Part of a small language model's weights: no biases in attention or MLP, untied embeddings.
MLP neurons of a small language model. Each row is named by its layer, matrix (gate and up: input weights; down: output weights) and neuron, and shows model dimensions 128-255. Each number is 128 + 24 x the weight over its row's rms, rounded and kept within 0 to 255. Numbers have three digits each. A neuron's up and down rows have the sign that makes its largest values positive.
After each neuron's rows, "raises" lists the tokens whose logits its output raises most directly, leaving later layers aside.

L6.gate482:106125103156109145131112089097091153122127133123132141150109146103150139137141169146102112098118070149175101122134125118134111140136089153201130197101120130113127088152105130125201114101109107108135132137125127145102107139150140140130126115124137107101090123181147127125121157156156176120159116130118158112141116111123102129115144120152133149152155109115109127190139174113137113136164
L6.up482:111114092128113113114124130133150142111164160130096166119142175152132089095136125148104164124116116134128089107110122136109146128103112108141130157111125108108132104147085121078187141095059100123142105127123113141123138132084134130172096091154129138123153099149163096139124156162109168103144135100075138181159133131101134154151121088112168083109132131132097119149139109120123154117138
L6.down482:087157125173127149125141114096121129140125140152110146143120147157175122089133125113126095126178164117128101100161151162132140130153119127120126123111121116120143133134144121122134134130114121121144093167123073158119079153141118119125090146153107129156081127152126116141104158166134111148145093148135116118125170106162128156135164134113176162127092109118130145166096147131136079108164
raises: "degree ", "honor", "med", "Prize ", "lic"

L6.gate132:158156087138149173108126111176112135163129140120156147135178147105091162090175162186104159152160104112142159113137132124150124128097117094071120114158126115115162151116125150151066110122124080122127146111139127149172095100125136131135131112133126125094109140128130124129114173136139133134108076103102090075147091170102170109160094144136130118164118129121154156139144136156173114123104
L6.up132:129141090121157120132118100152080155161154169101120143118153154096166148118101128168136129127107144123118163141134119127175078084155122090108129124138117138119140104157147133149151133134137141122104171100102115119113070083164132092110112134166137132091155157148136135119132185151150141140154116133125091064132146117123118101141082152100129130112124145105162119104145132132133138128130
L6.down132:118123089131142122116101130150102131085093124123127134115181086107112121130122147147114127133125085153121134111138125139184136134126104111091132144147115122059092109097164119151121096096140114112134170124127158180149112121135117129147121156144123102110101094178154144123137122122148113155109108112120106138179111130150102121106182136118161101131114082125130124056158103127127154158110
raises: "id", "ent ", "ig ", "ently ", "ent"

L7.gate704:140121169098128153134115137108136119088149122119117155169122145163137122129141115139145163107127158142118135117078141118126140136113144148123130117118106132133134102139120158129151106136123113137118163105122115149122110090126127147143112097119085127119122161158149123161086072097107144156110104104131130120158128141147137146140095150092133115108123132131155118106144157106143125103085
L7.up704:155120115112138118131107129150111107076123156110078190191110116130108129152111097119146123105181090111105125130141128131153137153044111140172169114089076131099129131128102128116117112140135125085121117142164167120178131115085126155146146085171174124099149116170182149087094098134115131144162101131134149118138139092129112104126134177164158178137146122121094177131094169118123146132128
L7.down704:132100156121109133055156122169111134069111104141166122135090115123135116092105140165136108109149121087185107107121096088095126100095145170166157170118129110120147115132105155118080155184134151130118113107132103110117134157102115127105113112144146140130077091195126132174109089086128155144096149071108082112121157146112142139130106156098099130125124116143079132135141158080123128148130
raises: "release", "single", "singles ", "release ", "track"

L7.gate1480:141119117109122135103123129111126144147175111059099152152140099118097145124149133144138126121101155084084149123156152093123091124076158129122115111147151153110118162142117166146168163160141117114128149121125151112142081130136100136116125078105124140096082146125133114142159115110138108097139108132146114109161107123161099100116096118102130142132098131137038087102123146138105075163133
L7.up1480:094153134097106166104125133167135128111152151128104140118137108106076130167149117131120108127132072134116177153170164129118107094063146071115115110126180120167148158125156117141145143138141148121127127165165123102151143106154123122108148188096120117123112099161154119140088142124113117097149089093185106101153116116148111119141156099100163140117129126088085146130119153127154102164098
L7.down1480:114118145119104095101081143185130116140126101123126162154145115151112111124125129146128103122163180114080151147161181129131127101113147151147106168136120156152158153110143135136124130153155188108152140128104130133164113135136091094112125123116110122112122116117152181138148101144157152114128161135150095130134106096151120109131160121133163111122101169135151159151153112128163077111112
raises: "beg", "start", "happ", "Orig", "ends "

L6.gate380:157137146127072138132142165135116125142150140158132129140126131124116136126138141141121103125128140095112161116122178153122182122152061145131109132116112150174083136122110129141166160147143153062135149117101113091114114174104199089150095097133150143097118143117100140123139148133172112161133148104139108146153108108150133112115121159130092193157138146157148080125098137090145147180138
L6.up380:132144121127082113147097137121113151130109080152099109136153122090132148138124145150067144097138150133141177121132140152175106107141121153126123118128138151123129110151158103108128116106099132123137172176132098139109099156111141094168081148164150058135136130084098148094145098157110125153088129133127099125080119113146120127077160147151115137143119070146118122191124147071186151139087
L6.down380:137112168183126170133109119152146152128137144118118136115150125130120144133145141090116118165134130121105107129114161140088161130092138102150181115154140177133171124106115142119118113161096191134138117146117146115133109134134128093136105103106164148140123126135134113147117130115109099127126109090153109085175111109125141137152069114117096144152090150132121101108134124138144137156118
raises: "daughter ", "father ", "son ", "mal ", "degree "

L7.gate1243:135139157129125120122079162094108105138141132116123132135137098124153110157154114079097092123078145146134141125166150127178090140103124124143165161157098147138072130124100128133102118130123139183149118118145122114086126103124121119098139115122159108155136138119133142102133083077073123106106105106113160149129139153133125106136124120098105186130102138129101123155170082141117136150130
L7.up1243:131147127098140151137157103177099123160153173167128179147124132122150121116131116128157132154105104137147150131131109115151120165139137121169093134132121132130123099185124137138159148098125111135151112131073157084146119121131060119103147099137124102126205100108135111120132136123101151114147117128100111138155153144138108141162132094177127123134116158116141091125139102126125165099133
L7.down1243:107142155114109083176153117152113137160129140068120109075144143095156132087168118090139118139156078117163143126109104096128132148092097158156153105116136112081151101144165133097105101092126129112114098135103098138103117140099123116128154104148106165131138112110182146116142119119094086108158167098157137088126120147123128085118140148131089107105144115147165130141155139116123151111113
raises: "south", "north", "nor", "west", "northwest "

L7.gate634:141154142120131155105115129138098097108099116150119134155148106090098152111107155089086156103145127105113140165142098119126157133125152109139131143145135132153101160128169124136158151181129090139155066152164155133118146146096168118144122123108130148074125124108115101133146146137113099142147143157152070134146125104118106111125125131161128135149156120094127167092119109129125095115127
L7.up634:144174117115124154119092142125164144128129105124105116108105080126091175130152126124132085144129115096144120122143136145111144089092130117107152152170132184162165104132113129113158151118123128107063120148147150157124140147131170124100107143129205154136080106128136114100105110155111076080110123145119118127174126116124129131164120125121135114142130162132122157143130134151092137107121
L7.down634:141107163107121113095137109131126151164114108105109131156121175120103110163135125133116116102124106117133161104135139111130078118117124124153143094125138108127112120157130144103103172144095161160151167120134127132170104108142110121089156111134107075130100136113126172127108149102157138106119097132098142133109124126098128080133093127141097108149098115116157129132109156130197090120132
raises: "continue ", "say ", "generally ", "do ", "make "

L5.gate492:118113135053126149130112100132111133172132154121144097111163156152160117145096121079156109166149152120128136125118158122127173146091117107121125107138108126108124113149151119131145115123123122115145122121092099106122133168101082106164124148082150088098163161096133127107157123144142140156153141114115150113097114133167094121116121152096169114137089118146158138074134163126109152154137
L5.up492:124107094058095129129071154123089112144112132121107188123162109127118110147089137126109144155097136095135141148163151116121141120113141116123077128078091152122103102121151138082157150140104144118159128127094118114152119101136149147173111101105143129136101123129147161098147112146107108093139151108151137142144134144155115107157140187157148140162117123173165132119121163148111139113136
L5.down492:141108124124096141144162130112120127137108117140149142116133131129158144108121122125163167110112137173117160128133171144112146139161121113101134110143128154158139145090130140134115128139129151091119167172128134158143104104086116149136115179109130112137156117134104170164078131138137133144169143127112104150175132131102100105090197142133151081122109099164099120139074155073148107110127
raises: "period", "period ", "era ", "era", "age"

L7.gate221:119147125122152110160119090119123169110114115109119112160138130139122162113114118133146136112104090143140169131147144129160046155092135146114153179114128119174104117173165118133141126095163162106109111093167155136110121104101159111180070119126115131140134106168136133111111138126169149160115091146182144115084147149141149150110111122127087117160135122064109151082139127150177148128122
L7.up221:104113082096117141120115116138088132120187094068112138093113115135146121122126103148131122102128166085129143116179145106082129120125142120125152093124121123100129152145111124164103115089145121144130140110123117156108097108147132152156124111122088133096111087109128110110115114150157149155102175140137128116133162142144126129125091125090105102136089106139085143084121101131129129114143
L7.down221:115158138120160104181138129142116125123134105188114114118101120163141107105138131124144137150109100083147096151128129125138114116083148089148132131138143133133158145150107116139165104140164135119121147141147112159112109123116099158163150124115093129154171143092135116114095135091131125115125120106143172110111096097115118133093111150115178162124101127152113138119104140129164138125108
raises: "role ", "Outstanding ", "rol", "bottom ", "hous"

L7.gate1218:116123144103109122162128148154164100113111116146104139119107100131125129153125103182150111136128102123124122115112183144127096065124133151182134159111103111133108078185108092126109145126082163098114102103124111131143149140163138094136099138131119115115140137113138115109174165119141124160128140127128124140155118121114113106139123122114141134147161110105140154126144109145191131151093
L7.up1218:111124115142116119138103116120097118149158093108125122116135144130106131095141144132133130082074112119105124110157137129152095135110149145143137155094136156110123118146105155170128133160083104107092174162126066122118167118120123132136132101145136186109151130147148110175148155154140163160116148111148115133127133153096134121172145105124145150142136120159105120129167132178131151149114
L7.down1218:101162114123113150109115130157101094169128138110134108129096091117108140157106166151176127134125105156107113155099149134141132106135114176131126140107132156169061159123129116111099111180098161142146184125092133126119102114157153088126111154165147160139115094145166160141142122111147133139086108163118148094104142134144120149160141120128175116105147149128114117147098115165163135142138
raises: "del ", "de ", "y ", "la ", "du "

L6.gate730:113123093124126121140137127092140116182138123161108148155101149112096145131097106101107110129185134145110140138135095151164091155080143159132167118119109111095154140136135146159181100154152135091067161102126118112128118116118134123112160138089156091147131114159133156147151155100131179132163144151158131137090122094108151136132129122092110127104117118101153143151118150176146109126133
L6.up730:127089114141109149091140114130136165159144076159106074123109137135103101126118125128091112154156121095110139143161129145118130128107174139090135149186073140097168197146122146097149121126159128108136144099138147139087148155156128155131166135153142152142137127128156136177138125143102164131142140126176133125109115125102132148104154155125120083110125143149157110157130128142144122146109
L6.down730:138106106127112115142149116122147075135140128111116108119149096097137178123157118151089122129147124126160132171115136128132148128148123137116095115078131160112186121145138124121117133106128118090135153156091163121108095108138147117125144116147174128162117141102114142151118103096126149155116117162103124091133152087151118148139079148146113136111100111141091096107164142144140114157106
raises: "who ", "aka ", "left", "right", "originally "

L7.gate527:101162175109165178122130150145099104099104143122102123108131099117104113161110125138154154142129090151174130146177131132112126125129096132154162166109150120125097123146113122158151129130135130102144122143123109147145157169137125151103132122149101128110159109117072142156135127150154130145122106101115125134152109139119098166164111137166117090100183146132135122110156136118144092121117
L7.up527:136125106101144102135140112131126173146125145066118105123122126162125122122135167146140096137144150136124176151118116106107137133076140096109122067146132143124145121140080127125106138101097137142109113124129146141146127120128134136123162131114160094133114157125088156191146110132154146151157138140140151158170170147109108120126106153137130168114091113113130119085201103101098132102133
L7.down527:148143134121141123150147121146102145132144109155136145114078136155135150126158114160146153129157119122117158160122142105169116080128119139145122114111093133158142100149142144151154097130154125107128137127157154148136136107103122147091123125122102105112125110120107146107154150110113150181163160156147144091115113122126122097095120141097159164152138163118146139083137132158099150117104
raises: "herself ", "she ", "her ", "Lady ", "She "

L7.gate1074:109149091138093116114146145134137141126180127145161097094106164097115128154127127150140128077115104162088102096122158093131143144102155147195100085170113124116126128104123141131120138171121130161154119128136116164110174116139146142171119139125085118148141136087156130138114165122103169107153116083125101096111110106143147100122099082095137101152137174179094109102137106114097152192115
L7.up1074:138112113131146126145108076150151121160146110072112118146155107116122131129153129133142126143119109137086112116121153097130115131127157128154117090164095136139128178071114126154128128095114114103090096117106132127126118156131158128143153115125141091132123138135137166116106151107157150103094065085161190097117104113136149114116094103113130124136140109106187150136128139096125114110143
L7.down1074:159114122125145110135121161136122122116146124117104155097120128135070106149102074146116136113116131133135124160182109139135089131137116147147168146113131188170136125180151121127229134143108125120105130134121086099120137132185130072136111138154075149173143123112155147152123097156129115129144101117146126161104136105134157147149146127137124148105129114130165103104122125132158184131130
raises: "there", "while ", "leading ", "meaning ", "forming "

L7.gate524:082150122108170180141130124153124122115085191113144167098139140127152180124176100145136149100107135127068144106124146090106124131117132131124135152093151151111138164118111156097145114124128136102143147146123133143171165138102153092127092107142137096078141111153137154102144157152101134153185127116128117128191133133116148088188142137135128132113150178131157087156142137171168134153132
L7.up524:129156134124145142150089130143173140115156158133130117138138110079133124134119105168080146145163115140121110149119100121113154167149103141148097124118115141114150065120091134135057126113135140129111100143101128108147119153116116122136120094122096131118150138132140103143125109150117112093121119099113127105139160163099178114099086123085131149125179173148122100137112141109085133121173
L7.down524:126180140069111092126158154112108155105098105167140080128097108123130150129161134121183137124119158149134133092091142136141106125134175143149174116104151157107118133132153106139143124097156138107142167116191168134078101126117145165141141174130102083144143098133133113152140134135157125111118081121120114105127150113133062131187172137104136142163154137135130071107133144085131124141133
raises: "U", "US", "US ", "down ", "fications "